From a checkpoint of a small transformer trained on Wikipedia: 10 heads of 32.
MLP neurons of a small language model. Each row is named by its layer, matrix (up: input weights; down: output weights) and neuron, and shows model dimensions 128-319. Each number is 128 + 24 x the weight over its row's rms, rounded and kept within 0 to 255. Numbers have three digits each.
After each neuron's rows, "fires in" lists the words (lower case) most often at its 100 highest values on Wikipedia text that the model never trained on; "fires on" lists the tokens most often at its 100 highest values on Wikipedia text that the model never trained on.

L3.up477:142090121125096102089154110166127120147112159122142100130118132088092108100126102130116122170115168115078120136129152148105125114127122145098154153126146145155107167090130147150108140125147109152095113155147129110125134077098080154172096156123144133124139118065097082125114142163148144130145104101118078141110182155156145124103139167175098127167119115174168156164144078119105133125128149126126126137128101145110137107173139089163144143123125166117154143155127159129141113117135125137062088138109137122138073168104135136122119148101116142139151123096153124103148132142107103105
L3.down477:120114124109135104113090086121130138145125124121125125137134090136128113131151168121140120163138190171130117122114156115143118178112164132132103110129191134089101111117094112128171074131115122129106117112125132114112137117148144106131133122095155115120155142092140135098089172136109125133127165099106141110123138118149156147131086128133159114079137104114081104083089081130152119132143123093112148126142118141125119114152110146119122108127131160151108133120181169088126137170165120093153166127085122110137101146111164193105121109153134091134097189130142133161184143144149160136
fires in: "of", "as", "the"
fires on: " of", " as", " the"

L3.up13:170191095136131107137140166178132081135116124137133136147092118152146106105125124107119138096140143121155141141140144164141151098134097123147132117122120108149150109114153152132142133112141125105133175129134134138140124184119109149127112151133104152103136131097121130117119135129151143128122099112157144112120141096141155113080139132150119129084122115139134137143135116120099121166147154130120137120097118115113182153126144097125160113144131155138113129130109101149143131066134112119076128138142151099138139151139097141127147137104142170127123092090079121145126096137143127156
L3.down13:150146118143174133118162129114162187157123171126108157115089109115139139151126119108119129145101132130150108119110142119097141117140152108135130135052158116112129126122101140114150128112117111135106157109133116138158131074115140116111135148114126123126133146091151097122107172105085109112129123116122140098090132164186131131126089190126118095093120113142101145089138111168124154141135105166128150145170120130144113167083127157136141098154106151136128112107131162129170134090066126137139094155136091122101138104133096142139149105128119155142142125143140098142086137160140165092
fires in: "and", "for", "of", "methionine", "the", "a"
fires on: " and", " for", " of", " met", " the", " a"

L2.up1103:103141166130110129120087142133111120125134128140076107103105156159051120127148101113134150116111079131112128095113095138135122172115132091116131126091140119145120157131121148122095146178131164137116148136137119130126115163059108195137100135126181096130111132137107148126129122129114167125111091151133120116098088081144121131130141143132152109082114107112121082156133165155103119141154136150154114152149121110167152143102123138115122126084059091134074106146130120158154139141134158109132129118147162077149096133137125115149135132174137138084166093123100134146137117129102054145
L2.down1103:182126110132126115117099116139134165108137130150134177148151132135164125126089149135120121124165150123155100153089163138117127118144086148142165174187143089074123138100149124102141101126117117125134113126093154157153101077147115079149107157144071128125099133117131115151134122132141125109135154088132143128156168167094155103141130098145069124142110150140145132128120126094155141121144114144108108089103120116103138166109154131131174139182135175103173155116147129180112113106143132129087157130060079095107110122138123142072129126135117131101105121131135161148161108132105183105
fires in: "also", "a", "to", "and", "that"
fires on: " also", " a", " to", " and", " that"

L7.up398:157094108095101137089128149101126129138109101166131115143084132143081080126120131150133135114145079128111153132120109123124126091138116142103121125151153144146086099112107143114107087140142128158183173133120157153158135124121136138140115112143101125120132063150106157165161145110096124140133105144117166149130123124164112115103138113123109155134150117143136097136118141154120154103096126114124135160104195123135093146149167108097081112163120121116107114133114163121101168150115141117139167067107178129113095144179162138143138144118141150105138145113121107154124157157148093126
L7.down398:133149132112139133105168131138132125099144133108100130152095126122130120120117125144156096158134112122147121162109133154136147087129141128119116098110149167096134138135100152151137090102131093114144141103124120127155192138156106086128133141114149155123139125139132120125138172185143142112093112121157139120115079156129174123161188119117153135156170097148096129160112150190123165162138117158122146104117113133154130151097119132160134140103108133108112142158144155122119121168119142103139141140138142112132166141073085154152095122152164123141113129176120142088111134099132134099
fires in: "i", "had", "henry", "having"
fires on: " had", " I", "19", " Henry", " having", "18"

L3.up1092:107182125130141131117129120194190162115105102159124101109070130152172134117125131118123104084129131127145139119135124123120148136119135128130116113165130159155106115146111122159113127101103179089132156133125117147140113119096123120104105133141123089133148121137150121101116117108138135105135114142129108141061128089135067127154132140068128102082117139108153105127154138112140136122112122121164125108131178085130112117169129175108112087109125120122133143120184167144147170133131151148113097102103140122099142178110126097091151123114143121128116096138119089111097149111126138161
L3.down1092:173103123152116083115132156137102167148163138144104103119128144151125106123162159166126152113095095107150135119141137106136158153107164123112130171108120142121118099120150119090113095097132114137145121132113142097173118154077118137156120128114099076133126166102082170179108138134138130141093107079099141118105119112129107123146104101111136101126176144110105158151105189110128091149100156163139131153123131164110117146120160106138096137164154091087106126128129099144102076161145127119160166142145121162131121137154122131126075139184144105152133183174144174113113091146165120084
fires in: "to", "it", "part", "a", "not"
fires on: " to", " it", " part", " a", " not"

L7.up982:089123122134165160136117120094118173128103148129114065161122100109100142154110076092122109129116139115133101116135166114119153161120161129118137111141128160175139136106155147085181098107161124123138149143144151116091168155109113156168114135119140138116116124109122151101109135123117092158097120166133102082110119062137105126128164105116133125075181170134096141119110144156128081107134140134139116103110135131111097152101147146116122134121154150144140080101133151116099114159139131103141159105147090149141111122175121154126143153087098099147133105122095125084131109079084139149
L7.down982:092136102106154121142121150118141169159118155162177136128127140132151138120128138133119097127118151128133099113107115158094139103134134174094158111131147107129088107077079108127182142105142135132130095125108148111139126137116164123149139133117140109125152143126099103130144133113130116108108129165134129067172079100128120158102091131165155101122126167140134116123154152135154124161128122176086114166139089131127127068117168150110134160134144103177133137133152105112100112141188089130097172103180147095132114122145144131134126167170143119134134116135128130143132130153150106131
fires in: "very", "is", "be", "considered", "5", "are"
fires on: " is", " very", " be", " considered", "5", " are"

L7.up1092:101110102146149121153126136136110162107089109124097114119153099111108139107079122126136170164090126130146101123100133135137104148136135144163181145117122156137104127093176142155121092116129111169125087138171107086108127154142106130119088126131133139134143115123115095109125156107146135143141103147074118109135154160111099090150158116137176148110133136116113192137103136139085089124140145140131144153126159138117109087203141154149129137124141132144128135150099140103116153137141138096143156135175121121113133118100187111145130136153084102146178124136086129131126152105137146123
L7.down1092:152153122161118164150108147112118127105121090143100110065127135162120124133130129119106098146169149111115175113148166083132208132137111128105089137163126090131134122147102110094131120121137118101108103060146120140118119094122161152099138113158109071140156152185141129122141110169132140114107143125162130136134125140157146155136100149126174126144098126110141146127155104140125147101162119086112132141101144088103104113148094136110139153150093100115107123116107113096155137134157128165106077142129113131092108117172106131133155126107161164090142078136167100145148099131130141137
fires in: "the", "s", "of", "his", "be"
fires on: " the", "'s", " of", " his", " be"

L3.up941:138119144132174099153139173160119141106132126103068131130115154159093082123112105132138146116136118162111119089136069160122119135143161122153136151118138116190105140096110162150121129068120111163119143134144118134110138120164140150105141138092125144142128120144125148139168187129076111123113144139089117112112109122145084145108145134100125159129098121158174127138149130104116127091108122111143125058110165094131155111147111120150157105127111114159143147161111130155094128104079142130066094136152096140128135128147112112184142093160118145137111152130091121111120148108140175115
L3.down941:121097097113096091133130100113120127111124149123164121122117135115123175113103114117098127146115138102125144170107145075058143166141131112152151145142106152079116136125126092113151106133164137117147150087129107136152163138085101144121169117173171087094134146113127126117121114151109156131134127100102136122118137143115145083130104118131139103142147150128121127128109149148139120135148152119146103208154090177093143155151101142188168143090133117107085108127123077088120119136126109096157162091128140130137157150115148130111134168118100080159114108150153106087125118122114056148
fires in: "of", "for", "the", "to"
fires on: " of", " for", " the", " to"

L7.up1123:127147147110147160154123113106101186110114207154081121174084079161138139172117121142130131119108090136119100056114123125120174132113135102143127150134183125126123157087139139092150119105124106110168102141125152119086150149119127129161128125115158146129119114129119134136080144123096101169154095129102089139132072119105153112149091100119110158106118175148103110133145148111165159140114150129162147124107107080117090137129182106113135109165139123156103149094144119094167116183104111105111116130125138144136113131123157175119148116126113152164109159097123134129115093141135074103
L7.down1123:113125150117149112109111090109079140142158180098085081166134143123119111130127150115160109123127121151092132115124158127143118151121140132147127129091119141128159153114126192106147166141112141130184110140088162130105162166111162161112108136109145147135161183149119122097113166144148147164141110183128148089100089076145139096108112108126127135139151106148116143125085177159108125115103090117125112155117098088124155134121132130099137122138134151174086130105139159106133099156124146146112167126139137110084063116089148123108132152169114139084158137109121108163095139143136140135
fires in: "is", "was", "being", "be", "been", "has"
fires on: " is", " was", " being", " be", " been", " has"

L3.up1264:138135145120129110140119103108133124150133129094158139142146102129136130137102106155150120145143168188102129081128137152124160058127103131085134101139156103142089155162150155135126118097135147156170148108137160077105111118103194177142137107141120176129141121106072151113115099143169124132112096121131101147130131178109106110157128122162172182133158140093166151126121098104162091134107162096128088127154124067130153151112096138133115124139145096104131132143082145155073105156158173190135127146133112141102098108130142152162116162118156148156133137135143091098160136141154119154
L3.down1264:129145123109078085142117133107133126142073160142114096137154118168105153127112150112157061114177119143111158098183143109079185133092126132143134132146112112111097168187128111117120106098138122148107121112142085126136165110118148131145127156098163170101084112146110134148131127113148124117144127091150104149107108153123139146123113136126145083137090178104125112152109144157087129117191090133111139110111113130146114167144131127120108133118141117128106127114122099141096123134169103121115113138133110146149133125125125171087129142118112135191105117072152125156148100126130164135
fires in: "with", "of", "by", "the"
fires on: " with", " of", " by", " the"

L7.up924:089079093064154123150154143119159122105114121139158103164112126147084104124083147156140165182121081138180142121144135134106146110161143114129116156123136144124119143116117118096117157154152120139105107125153104139109136135143138110097155085138091145093140130067136138162149178098086127115141147098175157138087069155120161136154106134160168166133135129132140126120127124139122155124116145113091096114137108125124138133071132114157162104133152128142133132105113136130123083126146147146118135113129153125157186122115085146140140144116140110129108134120132143133153131082103170159
L7.down924:133164170110156163144133108168165134140148093092114135144144158112135100092111164151114118085085133104142139129064126122145099138119080125144095136114130201128158131132085183096145110106144144149103130158122106175120143108104122099128135110144107112071125141142125089123089109120142146138124123174146125165131096172149150109111120126129157141115153174148136146109157113131143102172135131137185130095153136108142115101140151148133122122073151120076120116139108118137155132100114146144103128141130121097121117116150115159115096111146149112102143124144101117099118138115127121140
fires in: "at", "to", "in", "of", "on"
fires on: " at", " to", " in", " of", " on", " At"

L3.up94:126124127125098139121123102098126110156092167130166128128136116155078140124106120130145133105141102120113106115151113142124144175107113143105165101124119117189097141140135130132138132111125117136134135140163112142093148124163139141143143121171144116083113099119054127116165157157086089094150120106130103135089135183146103098121166136147144155107110134124188139143166118129141109137072096112119145105171114104101144140144181112121123163152149101113170119169126125131116146140092075112153126153125116132145165132113131088110175150092105107143200124092114103107116148138102123166
L3.down94:111123149127107174141101119134142130096125109141155083183139133092153119148102088160164126148138109172101137156115152150118119085121095100129152110118119172111161147144090161146123154163120110122141130132150134132166133145147160112119114126154125152103117090111122101144151138139103117128133149101125146149119156141136122107128165176135133080112117123085137092139116069098120122138121140082128107172162117131157152081156157167106093166137103107106103146137144151136137131106134117174122129098091130084113147131146140129100135075134098109127145119117070089122115140124136113137
fires in: "to", "not", "t"
fires on: " to", " not", "'t"

L7.up651:100127118141124153161118111115157112093150106166115111111133127130101082101125083091137155156187126125095087161098112113132112142159145150119121086153119124098073163133138144102123119106147109135154098150107123087143159103117142152127139143115140110139145144140121087111073113104137148135129153140101106121154146150116161146096157159131127119098077106173162143138119091111107129140126112081125117108175134143096132094115111127126142163171185146136120139158135164111109114093089148112145124167161137110150144118076094119164130127129121136144108118115128143091126138122161140144
L7.down651:150101086110161128139100079143132115177106135101135155095156149160136138126105133144121099103118141103161156124161172112127143101077139131108140120120150158126184134139119138172125165134126139125094095087134140149119111133143118125112137117104126099119117091129109175125119165112151148116100144133123147154113094098171107119148090098138108147101156135095105112077104115146151123123119135149124143130134167135153147126125117111137146109109139146148135135125108074156114114128131094145128122113106150144105150137158160154091143132117131093137173133133138145083121097143151132140
fires in: "of", "in", "for", "at", "from", "to"
fires on: " of", " in", " for", " at", " from", " to"

L3.up399:134125111129122109133090117174129133149147129162105131129111119146070066152111075106173119110128126127165144154092146097131140164169174127162144142109161117136178130137108129149145105136105138081096136073088159158107126156102093134086172105107156139114156135165108133121134088085105117093126142108100133123128124083139114139184126126104102179130149140118156117135153128121103140125096132120126155107143109087097158121122090132112127099131146125112122147110146135093110160118132150130107107117173135154147125106105085107124141111119115097128147112122128122155161111094141136147
L3.down399:122144134178160072096119194120141110119157119122156118130137148136105108143134141130115165130088148119098104121120137124111132112108089142092147116094110127154103124121115195137112150123155115123177131165115134106152085110127159146134113136126117119132086146104176131103116158101136142180141127113130168146126156130126134100099144139133119104067114116163124111168087125154140117119154123138131105192140143131106086149125167121115129138186097147141097165155132124174116113114105095149158137110116129105151127115110133128133087120131149113105127139174117126140107158175133107076
fires in: "s", "the", "with", "in", "a", "and"
fires on: "'s", " the", " with", " in", " a", " and"

L7.up971:111143134118142137178114120135161123122112129137094129078080115143150138108165134123117159138101135099133090137127113155130175069108126153104165124149129133150121177083085141159106092134138150112120148100135152109135118136072133161144116133074138111160132093120131137095148106104174098115073138096109112142138107144154109088097132141116139181082083134176132147176127208097135104134165121146126117096130143123102130118098105131117124137172142151139128123148146160150134116101164157175109128121153130094093157121135103125157130119139122132145137129145091131101135147137122148141
L7.down971:123165144138134113100175152126154125109119111105164092155151134071123135086193133134124129083116169117174151151181132127121086162133144105125122160119121166178121130145140099116155126100143131116131142135140136172111134127145100157156142096111119104115109149137095094126138148160133147133146117107146108104151097116149153159110087121116105105153117176117085126152123110133116112149129088119132127089168123128133085109146140109135133143111130121147123131099158121094137159144107120129149170154118139156148081119126126175109112139104151089110135093093130107084116100096141095149
fires in: "of", "by", "with", "into", "as", "to"
fires on: " of", " by", " with", " into", " as", " to"

L7.up266:136105139150148143112089103149116112131144095111077106112166120117115137099134106095117132138136127134143121128128135153125135125107133121096090177111129127110074163152167131112112078131157103137089066173108081128151117109108146140114123141109170090154125159114106118162102126152104129113110120090122113136132168095154195156145135140114174128135105098211127131162113164163147115065175164122107109111135143110120170121126097147125147148157119135103138182083119154128093101132125146129125122168122132132103151166129110137115110076149180135131122099119101089117096135127139126152
L7.down266:112118101155113120116096105158103163118138111133157158132080141134098146160148162169142108131104151145127116097127102136081141119135106134128125135111168124098169145136123109143141151115117133137170146087143111160113139148176098142144166127118078123101130120103120127128168125132142144111082120121171162127073111168104090093111106153117152133128145128131099104097069121107110137153116127112104134172207120120114106117120182115116136094120151106197124130170105125139129140161102124124109129141110122108177104130114154126132118175136136131125190128122176143091105123107168128153
fires in: "to", "for", "of", "by", "on", "told"
fires on: " to", " for", " of", " by", " on", " told"

L3.up218:154120169092154120151156121126173143145151112118128111141100136162111122107130158092134150135123108123147144095123134160110131131161151129130092101167106134132106113156150146115120117098180098172100169126153138149102194136103113111114101171133117123102095111113104133163134098117141092130109145099106148127125149140134150126121121102063139136082166101166111148126093123109127141142125135102132105134090125138127137130093110139135133125151142138128118162119127154109120152113154174128151142117126104131130144145137123087108151143108106147155149099112144151101117133116127177118
L3.down218:112122144132148150134095138100123146118171150158158166118152090116148124112143142127187119131088195117150150158110123162159112128088119136127162141184083106151139098123119139145132138099114104137148162141078141136134145119149112141151104142094160137176150141148078122106138099168126113127125122134118116108118110129096164088123144125116149146140163099107161114108160150104161111141152109154105132097128159112133142147140135120112153113059130128083126058120145130145110114120104100159133144121076162147122119117133101157127147145099154145118117188149122113098165093138132104146
fires in: "team", "of", "and", "in", "game"
fires on: " Team", " of", " team", " and", " in"

L3.up994:123139131116161150156130115125136075120088150082161116141144111136081118108109145108106181186180131169123153111121111143132120137146121171083134124136065111115138168143123153099105122170134094147140135135090149164147112103119144123138114110150112097144134143111123123118134110137122137117091150075150163121077126137149095125147149148130113150150104127150142145161127118109112115174063130097127126131173111101102167107142192084104142106124130120136105109131112120120106135107122123129160130138110156171171127111118149168138168138118106126124155111131109102130119123114078136182
L3.down994:113158109140129156144125116143138099120143136091188161132144164084120132151099140127137074175135112143126133150096144130147094178170108161101086109138115116152098139116111194121109169165125106167143082139156113160157143171140148103115133134168129176167117123130129111106128121121128137145082073131110121100141134126137126138108149147124133125104128109089115088137150069112152122142119099095154107131162150132109113142186100137164117113107103104124124125113115142090145151093143155127133128081152130105146116134158154119090143137138123136112168133139082152118133150134131102122
fires in: "that", "to"
fires on: " that", " to"

L2.up530:090114125150107107133099156101134164092187151115116115111102153125137093169124140191113121139071112074146135120184112118147119086154107124146147135119147121178122124125128082101140087090131171130143109131155157097121125085085121110154145118139104131137107130115124122140157117134119123135111122136163144126113090102074125075137112108109112173120135147132131131150142137106154126122110138109114135136072146130143137114162130140146140175154126108151128114165147145091157101142131158112166143146120145125155128106101145125117111139098113124152150107177126119082096113142110116141
L2.down530:093106096127167105130185133160186159130122105089137137134139129098124125109120128134107143111147114144109082166081141133112095173139117175144121104070118163181135128120139108106117138126133131157159121137135110111107103141115102115094169136088140099125154133152086118118126150144117122129126074112151140153130123113146142159162137128124137135109122081108075105140144153146115170116123113128135177152135127122149143106145123107116120119152148126143139133124128140152108138140125112159139164112150144111124125105116134089129126148131143124110128138151126091143126166097114135100
fires in: "have", "had", "has", "he", "having"
fires on: " have", " had", " has", " he", " having", " do"

L3.up139:123072080153099125093103124110135095097168102120103137118106123102095120143167105061150096117125147109123114179139172141147151101141135128143132136104085137116094156124153073140119165147151118111148129144139149112145141180117125149171136125116138134153121103134125117111111117119133103087148136150145093146135131137138119161132092163146167139108105103095118150162097131100131153133141127117130090128147119100158101133142080124128110158132165100102171131192122133127103139142134145117116118140137140123136157101094134123118133108135139189136125115109068147139150131155096095110
L3.down139:116134121153108131095142099123164133098140139161123120081133148121150140174136122146113151174156116117118155100127135130118131102139140120171136145089160098152134129127117101140110099123101101125105105118098174190145121142100127111123105155134159144096090108100134128138135143120132151114112153120099147103134119069152104130131088174163154150099113063118097144154136123145155123125129168094115157119100140132155177150082144132163109134137099129098131145137170182122164135112096113148102112086100107129140100133132077108131084100112139103128150071145133086165126134114135130094
fires in: "of", "blasien"
fires on: " of", " Bl"

L7.up1188:093146149071145164174123105121139127132111157135168125110140094143111137121104110142133130124155145104123118121150116063167139157082111080175093148146095111171120139135094125147113134120110112118149147150137131128140105133095140125170134146153206095127137130132130172174106137119112097122110115106149102135130142100154158104120112101117179142104057128166122107136107131109113128106115166129120124076086138123104170097127153128144110149096116099140171113129090134160108102111147134144125052128117145107116072144090136106093153136168133103146098104126074132131105119144120137119
L7.down1188:174124125110095091068109120140129150145137042139135123111104155170195085182152150135134179104144077095141131163127112124106126140143119142184152131084097134121121112156129149155181109127097137128137121121110139129113167114132104116118099169179122134126131092132124081139154160130095125107128153121085105127119157110118097146113164103133095107115140161108108151141120126104125112133102127110136124121121110150134073131125147086136112155114129136112166126117157088074128149123094105147129152123150142151173141126092121135117112148119164123132162150094160104112163136126144183092
fires in: "a"
fires on: " a", " f"

L3.up176:096158132132082132103153078133104109136141146149149140119140072142118143138119113134138129123163099119078160136142132091118145142155149100130150132125119146156131148156137110124132157067107125124187118107137145106182127169134116130133124184128212119086159147124108119104124128098165167115111148105145140109120089145134112099128168142133110131111116101134103094144164085137093143123172168101143126146144122100127148165131160120122138112127087122169165142149110172154133093143112094093136082137121148105126121121172120152154147112118077119145143160159102109126125119103146152104
L3.down176:113137130103101164126063128144148150111185114127157151141106083126145181121145148096109125136090079098145104122124114138136126102139135105109124089093123111104096082165112157122137112103099171099111150119139139121120114110147078129077198161149104136125128150155118138095114116096114131118106153145119119119100098133089141122110130100146151168133107164131122150101115152124145091085126108102132122133135158133142133140134152141137131080132118102146091126128137091099127103178123112106156127067135112107148122138112136140119115161122133105127088151129098149145147147129168127125
fires in: "part", "years", "season", "a", "games", "of"
fires on: " part", " years", " season", " a", " games", " of"

L3.up101:100135065180107117118133118136150138129132149139142146113103164117095103127098104139187140082138115149118114091139074094164090143146120138115100110153129148128114133161162111124125075145145140157129118117140133121090132131132156144090157095138126121113129098152100175100098120135130108129095120126153079153136103135115143135138105134150169128147151131131180144130112115082119134140166124105123131127173096160138124126137148121167091117121137097149117115122121128185149068118169132109096162106127094146124128089162136129158140133163113125130103150155129176112132124105144128123
L3.down101:104084128148140126116120181139104159111112067135158114136145128088155091157104126137127120153133145143129137170128114119143148098135183078102141141131137169088216107141127130143168108126153129113148117135116090132151112127153121139097141125079129094120149138087145156088106130144099140120069125121143154133141125115117116141119148172097124120155161079141071121126134093143114104090144137112154130154135141169122104122137114114154150128088183180123126159118124136147145139125110115121139145082144112147160096140167137135119163117079141112112141097155108100134140106105112117105
fires in: "first", "second", "third"
fires on: " first", " second", " third", "est"

L3.up946:145095107106139110139087141150161126161139094152139131136141162113121101169120088099122118157124154088145174115164114124122111132137165128186115118137122160142120105142107133120096134151180154116123131114131129133105171123134122124084126145118119111097112138098119107126141118144116128085131148094117150158129153134165146159096165115105144128093132116145165161090156134139125104109100135165115125123159136139108113123131118116148131116131112127082087153166124143110067128123100095113112122121198083135158151115128130052091140133161166146142133100149144113108080153118133145136
L3.down946:069119133168165108105136163117097162105136143145111085138135086142162168115122129155161143119121113116134133161096090129133112118095134099145124134126111131095111105137156123113132120086112129080107146117125134138161113115140126125149157126088145100129148144097136107091156186117109148119182137144170165116146139171133142121124123125152126095137087154111136155100064107097105155161109129120170122107129069121095128105071110105149166067134180165153129167121152155103152103123088141131177122107137170110173125089146133128138096149115134143094144152143114155129158137114116083133
fires in: "of", "from", "for", "up"
fires on: " of", " from", " for", " up"

L3.up199:144119106123097133134144144100108153108121120169126162117123135141143133178100086107124159133154115091117154093215126182121120128131134161107136121121108123095108082081168132174129140139117141112088124167131114178125142134135090125107123132150139144123127126092106096163091121191097124088138132178078128128156120102162092133079123092100170158125105095152136154128141138159108114148134123129193112101161174137100133144122133136131120136119142171095095175131137117093129097084112126103068087130149104109120164130130100146102088149110157129158118109113119114099130162140107112113
L3.down199:161117126061149165117156128127070137143164098161126121089154140137152105115112152123115148123157130132126092108078178145089123094155083115132137115168144144143142097150124114152104074113148157132148093110131159155107163131135113143118121127084159107091151125107135126115104138143158111113149136131119109097149141082136143093146092178117137146158126127084148112085114107166162161166136188123147153183147101136130123145167105097152140138136150149111083153148133145105132086131123114112156114140149128129149169187142141135188118160115122058141126111166117151120093093095133128133
fires in: "of", "for"
fires on: " of", "ing", " for"

L8.up871:132147150123138112112156169117160126151138096090117172150108109092095160095106114121109149132137140109168109152106105124138131127136139165089138096109127125117074152127103135144095095158118148152115132161115129148126115109116133179148110155073166153139107122117167171162155139168156124126096075130153136143139130112152108141130126149186144107120143104139129138088146088101136098121172134111138131156135166122152107126184100080142130175093159127171161116149117108106148114157091124160115167101124128122129132111077111147130131112140157122168152092132145109107129103125134130142
L8.down871:145120100100141106161102110122122148083078120154136097175126154153143119140130148135127113147127178113145128151098132132159121115110151136167101140125146094126138113141142098118155143133152130144121084137131118126134138154135103141109136123105092138129147121108087142146114147109121111120105125144177096151127085110111172119165129123068125140136100161127112165126106120162178078153156144078117072124133105125138123155099147145127127106086132137121100183140112098134110111104105155139141097178144120084161118176126140111131147119116105084148133105167133135093108094140120121145
fires in: "in", "on", "for", "to", "with", "under"
fires on: " in", " on", " to", " for", " with", " under"

L3.up121:112104123100146108120090162158176122126137155171119126121154116146086124153145108109088162166127123104145114134113156134141086121122146112102108135150132149153132139128129129118160116107117120166096135061133160167100122158127132127068143146123141126135123162116152149103114079108105115185089109100127149128154093133159130154134098066121109150120138162132166126136135116138109118114108125107140107150142109140098158118134125143178083164155142104106124145139121109153137142147177134129148095103107082097122134158104162125113164150140117131125184127117119148092098082113139135134
L3.down121:163128132149103116102144130138129145104096115120113163100128127134131141136074136123151138142112167161132135094088063163103151144114132114152138126136110093129121157085086143128141111135111137097127097120121072132121143118131148106126107147077110100104131138107131151115096121104102155178130153128101104112135141138131132113166072153106144167081139106130152100127143123149107102123096136143124208156118127111125072152101200143147082098163092133147165122136172101161116093101099102152127134126123165131142161125100102154122164125122077136104085154158107127181135147115155168125
fires in: "of", "to", "everybody", "for", "with", "he"
fires on: " of", " to", "body", " for", " with", " he"

L7.up60:134132105097140126123123156122113128130120081095096125115150152038106108099140146131097125115134107164125117108125110123178132182128148150130104130139108121137144127123180120135113140146200123134141143095124169131171179098114112107130130114143110154090118104172092111162101133143139105114125140106113126098125111135114136122142145116121141142142133125162148169129141112170123128097112134100093131135140150094095141129137135128122098101153096154142131151101104130115117125166179164145105127152073150122138123079157086115158156107131097126106146161162115151175142136114115157146
L7.down60:100146126141164136121149149150127145126188118105150185158142108151167141099153136132140098183118137111150109146156171125122136134139102152136134129125108105102164118144128134101146111122122128096148123121132104130151126119126076146137144139112121118114142103141168105137100122121094157141119158120128160116110131105130151147133105156108185108132216161118103124133103183151132103108149110119134203145117146171111101150138098097151107117123150105099148160113130091115123091138109156136150147143177105165141118139122092152117107138132124171094119154101163134123123097092169097107
fires in: "first", "second", "17th", "0", "also"
fires on: " first", "th", " second", "0", " also"

L2.up41:153118176142147104116182180086122112127152162089115119100105143132097122141149084140111137165107144109124130139149170144092122124131116094090153104111110129139129129107119080102088089149127105177103149137130114158156081098134089124139114070159146135132100078152143143132149119114121119111135120132145123151115107096146159121130119156110104133153123086115138085141138106165123120143126109084128129115141169099147127110137172133053116143145162108130105157137131146149146155113109124122126145135160175134176159116093146139141141142146138118168121144137115126115096085113122099146
L2.down41:153100110154143111153135101136107084121140135149117125167137149110166161128152132108133132120144131147091135157110134109163120133114134125176100162149129169129151122129081123134137101133126150094162173112078105150137116155105154144126102130112159088098136138156153109143134128137111154121124113155153150200131127129131149110136133117158132129173155156087135152123115169115168100107119147141111119089118092161161144137123114108219154127111087116099092140106107132097109178147114130171107151144128128100090118173154139127133155110106129106093132088146145177112149106156108157099
fires in: "he", "in", "to", "as"
fires on: " he", " to", " as", " in", " In", " B"